Part of a small language model's weights.
Size: 4 heads of 64, vocabulary 8192.
MLP neurons of a small language model. Each row is named by its layer, matrix (up: input weights) and neuron, and shows model dimensions 16-111. Each number is 128 + 24 x the weight over its row's rms, rounded and kept within 0 to 255.
A block is one neuron, or neurons of one layer that tend to fire together. After each block is what it responds to, as a language model described it from the Wikipedia text at the highest values.

L6.up106 [138 137 124 137  96 100 150 137  87 106 132 138 149 121 143 161 135 168 139 156 134 109 115 128 128 125  97 142 124 140 118 139 127 115 146 123 113 118 118 138 140 181 160  83  85 178 140 117 165 125 120 138 139 120 116 137 156 141 121 105 127 107 118 153 129 153 130 135 105 147 140 108 169 152 159 133 117 146 139  94  96 120 138 119 176 111 123 128 129 131 110 138 145 145 146  62]
L6.up284 [159 141  94 111 126  93 167 155 136 134 110 176 148 148 120 129 136 176 147 120 110 105  82  98 150 113 135 113 137 190 106 127 140  95 129 102 108 127  52 149 150 155 146 119  85 155 115 123 129 167 128 108 171 134 194  98 167 171 152 118 140 124 151 124 127 143 123 123 151 124 129 115 144 161 102 165 124 149 128 112 118 134 111 161 119 127 136 102 114  89 130  99 126 145 143  89]
L6.up363 [188 144  96 114 118  65 166 130 125 118 115 114  87 137 146 115 155 147 103 133  92 132 118 119 127 147 103 125 115 140  88 133 143  94 151  89 102 164  79 150 176 107 116 120  69 137 121 151 131 131 131 127 158 152 158 120 170 136 154 129 105  80 150 203 119 131 117 141 160 133 128  99 154 138 128 172 132 153 152 122  98 140 121 129 110 113  96 126  83 103 143 114 142 138 136  78]
L6.up1193 [160 126 104 113 107 118 196 159 115 100  65 169 144  80 120 107 159 154 130 146 125  85 121  75 135 144 107 163 151 146 112 155 126 126 139 106 104 104 124 145 117 115 162 135  92 119 103 128 149 129 105 125 125 129 138 155 204 146 130 158 144 143 101 140 108 113 140 144 118 122 135 109 107 138 110 171 121 156 127 103 119 132 133 144 127 109 145 122 155 174 102 109 125 123 123  82]
Description: Line breaks and first tokens of new rows in wiki tables, lists and infoboxes, e.g. a row number after |, a list dash, or medal.

L6.up761 [139 160 125 110 112  74 142 167 125 136 106  99 124 122 118 115 123 125 141 141 111 119 145 150 135 175 191 109 131 107 130 125 124 130 100 131 158 132 108 126 116 139  89 120 135 116 118 135 148 129 130 159 147 114 160  99 140 124 122 128 168 123 103 123 127 152 118 100 132 107 103 107 145 124 135 115 144 117 128 132 153 113 164  99 122 122 158 127 163 109 140  84 113 106  80 140]
L6.up788 [166 122 107 128 102  82 108 159  98 141 114 103 128 140 107 132 120 159 127 158 100 113 107 125 158 123 162 155 123 125 100 133 137 153 153 137 117 184 103 142 163 128 104 139  87 106 149 152 147 112 129 151 136 104 111  42 123 112 143 105 156 167 116 116 135 108 115 119 102  93 128 114 134 132 128  98 126 173 176 161 105 115 149 140 129 134 144  89 135 151 108  72 137  97 100  84]
L6.up936 [143 120 116 120  99 128 192 133 123 127 120 167 161  96  99 163 100 146 137 146  91 151 159 106 172 151 147 141 117 135  24 129 122 132 137 126 126 144 138  90 150 115 127 118 124 123 156 121 120 108 147 160 122 107 109 113 164 137 117 140 112 103 172 117 143 115  72 122 170 102  90 113  99 166 117 130 114 138 155 159 155  98 155 160 156 114 180 117 139 116 112  65  80 100 105 103]
L6.up1214 [148 142 140 145 133  95 149 129 124 141 134  91 122 114 137 125 166 155 147 135 157 153 142 129 143 120 139 140  90 125 120 157 143 152 108 133 115 149 139 139 107 174  78 135 108 111 137 113 142 131 106 180 111 108 144 136 118 131 162 145 135 131 122  97 133 155 142 114 113 135  91 114 121 114  96  97  83 128 159 149 124 102 126 125 127 123 124 150 127 130  96 137 124 118  91 123]
Description: Short middle syllable pieces inside longer words split into several tokens, as in capti-vi-ty and entre-pre-neur; weaker on en dashes in year ranges like 2005–06.

L8.up98 [124 151 162 136 119 117 109  99 150 128 147 128 119 103 130 106 146 137 137 141 121 136 129 103 161 143 164 109 103 145 123 141 134 135 128  83 117 114 105 121 154 129 156 111 152 111 141 113 100 154 116 118 129 107 137 142 115 168 160  96 151 147 159 189 147 165 143 104 144 106 125  98 156 135 120 128 161 109 152  88 137  80 123 110 141 122 130 101 106 112 119 166 151  97 127 133]
L8.up472 [132 138 138 158 144 119 144 140 124 116 105 142  96 112  89 118 134 131 169 147  85 174 130 158 128 126 108  85 117 100 148 151 147 102  92  89 159  92 142 104 157 146 123 130 118 133 130 137 124 150 123 136 160 117 107 119 119  81 158 126 145 170 117 121  89 148 152 107 119 124 118 119 159 134 160  69 139 154 179 121 146 123 177 140 157 152 107  91 143 150 111 117  95 114 114 122]
L8.up1128 [145 150 171 150 149 114 130 144 105 115 124  89 106 102 113 112 163 143 127 136  99 100  99 113 133 144 120 109 134 112  88 164 144 126 121 136 109 164  99 138 186 158 124 149  96 148 128 101 128 119 123 176 118 119 104 131 126  87 146  91 120 147 127 156 130  68 112 158 119 106 109 122 119 126 107  96 125 139 183 143 125 115 112 152 148 133 128  95 129 144 130 100 176 120 101 119]
L8.up1135 [122 144 112 150 112 108  97 169 136 161 105  52  61 127 142 146 143 133 171 124 102  82 118 137 130 126 146 120 150 113 134 179 145 124 114 126 119 165 112 116 143 179 123 103 106 148 113 117 156 167 133 143 134 165 119 116 134  98 122 203 134 143  89 108 136 131 130 115 117  81 131 142 151 107  83 108 143 125  78 103 180 100 144 124 151 129 171 138 134 154 140 123 138 130 114 148]
Description: Word-final pieces of verbs, mostly -ing and -ed (highlighting, focusing, learned), plus quantifiers after verbs before an object (many, some, several).

L5.up34 [158 150 114 123 152 117 168 125 129 157 122 109 153 173 112 102 122 154 129 173 112 114 139 121 128  98 187 134 112 111 100 147 133  99 125 106  56 174 131 121 174 139 113 127 132 136 180 171 135 120 129  95 147 120 110 123 145  83 129 136 107 129 125 121 122 117 143 137 126 103  76 125 151  98 116 171 126 129 143 128 152 127 143 156 136  94  93 186 112 147 127 137 173 115 116  89]
Description: Inner word pieces of split verbs and their derived nouns after a short prefix piece, such as expl-ain, ad-op-t, ass-ump-tion, att-ain-ing; occasionally a whole word like learn or had.

L8.up474 [123 143 116 136 133 127  99 137  93 132 119 173 155  91 133  92 141 177 152 155  65  99 152 150 116 153 115 143 149 115 140 142 139  80 115 133 118 123 128 117 136 166  87 137 124 135 102  97 133 109 117 149 136 113 130 134 107  73 177 131 160 131 117 165  79 124 111 102 104 130 149 144 148 102 138 139 121 164 147 121 132 137 126 109 134 119 138 126 111  98 114 112 154 128 154 128]
L8.up711 [134 173 129 152 123  88 146 145 185 130 143 141 136 133 144  89  99 166 142 121 172 100 114 144  94 136 112 149  97  89 121 101 125 118 123 136 145 117 108 177 145 148 147 105 118 152 115 111 142 134 132 157 105 148 164 135 112 115 106 151 121 139 139 131 115 112 147 124  83 134 165 127 100 141 136 110 104 140 112 117 152 146 137 142 136 110 129 144 144 148 142 143 114 144 150  92]
L8.up989 [126 169 123 119 153 137 141 141 133 158 134 159 160 114 115  78 143 172 137 186 140  79 161 136  96 157 118 145  92 120 148 178 171 125  99 129 148 139 132 145 138 133 106 114 105 133 153 102 148 121  91 108 124 144 135 123 124 105 151 133 145 167 126 138  88 122 130 122 104 133 133  78 129 105 121 101  90 129 137 123 160  87 106 142 129 109 103 104 123 156 115 109 145  81 137 127]
L8.up1123 [134 137 112  99 119 120 124 138 151 118 110 170 139 118 112  91 133 159 137 184 139 123 218 123 104 101 102 173 138  91 130 112 124 129 127 133 144 138  56 126 109 168 137  68 124 115 104 117 128  99  67 129 146 135 146 117 183 133 115 128 110 173 104 136 131 129 108  57 162 101 140 128 124  97 157 145 106 124 131 139 142 143 111 158 157 111 112 125 111 131  96  77 115 126 108 135]
Description: The first token of a main verb or auxiliary right after its subject, to, a modal or and, such as prevent, are, treat(ed), under(go); also sentence-opening prepositions like On and By.

L5.up234 [134 157 137 144  98 142 139 127 128 153 131 112 148 129 154 139 170 148 123 120 159  79 146  98  95 121 164 170 130 112 122 135 158 101  91  91 104 156 116 115 143 153 113 123 129 132 119 119  73 136 147 113 142 145 129 120 192 127 162 157 114 174 134 147 135 136  88 132 123 141 148  93 145  99 145 138 106 135 136 115 140 108 101 146 134 100  91 122 146 112 168 124 133 137 100 123]
Description: Forms of be (is, was, be, are) right after a subject noun phrase, often in Wikipedia opening definitions like "X (born …) is a" or passives like "was named".

L6.up192 [129 166 145  95 138 129 139 116  91 115 125 107 128 106 125 160 171 163  96 155 157  95 136  63  82  84 148 113 142  97 106 144 116 131 132  85 144 123 105 112 111 128 157 152 152 125 126 129 146 136 137 135 144 117 100 134 141  76 115 160 143 158  93 145 156 118 135  96 174 137 128 123 128 135 126 133  73 173  87 120 139  72 139 104 137 123 100 135 155 133  83 159 115 139 129 145]
L6.up360 [121 131 104 130 119 115 133 123 134 193 166 143 130  88 146 138 130 154 142 185 108 105 129 129  83 117 112 130 103 127 117 117 104 125 138 132 185 121 134 115 128 114 142 164 144 127 159 143 139 121 101  82 171 134  96 137 166 115 146 129 129 142 131 149 147 143 120 137 166 148 121  93 148 140  91 150 106 121 135  74 191  96 115 101 136 123 133 110  93  96  76 125 136 117 144 151]
L6.up986 [132 150  90 124 121 108 157 141 149 128 107 114 148 105 129 111 133 107 131 147 120 113 145  55 152 127  64 118 122 160  91 109 130  94 152 134 138 167  77 134 121 136 110 116 152 144 116 141 142 126  82 105  76 109 115 140 194 121 128  91 161 184  99 141 125 181 132 132 121 124 134 107 120 132 138 110 101 145 153  92 122 123 107 167 164 121 120 132 167 155  95 101 129 115 153 104]
L6.up1109 [133  94 122  91  64 133  96 127 118 149  92  96  95 145 139 132 124 128 129  92 149 110 137 103 116  98 125 129 158 132 131 142 155 107  77 103 120 142 144 174 140 121 132 163  83 135  94 132 114 159 130 101 143 131 156 130 145 136 162 133 135 131 136 157 141 149  91 100 124 121 110  87 141  87 139 133 158 112 141  92 111 136 139 129 210  98 110 169 154 102 161 120 127 161 111 176]
Description: The word "to" after a noun phrase or verb, mostly introducing an infinitive of purpose or complement (uses the sounds to create, allows the cable to be), sometimes prepositional (to the south).

L5.up602 [158 165  81  91  81 116 174 141 171 119 112 113 147 133 121 114  90 137 140 191 104 148 107 123 164 135 119 161 113 135  97 135 135  84 135 150 111 129 117 150 193 134 121 147  80 118 164 120 129 186  83  97 155 154 167 126 133 142 116 100 121 151 141 123  99 135 118 120 156  68 163 124 165 149 114 153 154 131 128  91  95 113  82 160 143 130  92 123 136 129 130 112 121 141 144  17]
Description: Field-name tokens in Wikipedia infobox lists and stat tables, usually right after a dash or pipe, such as Language, Website, Total, Turnout.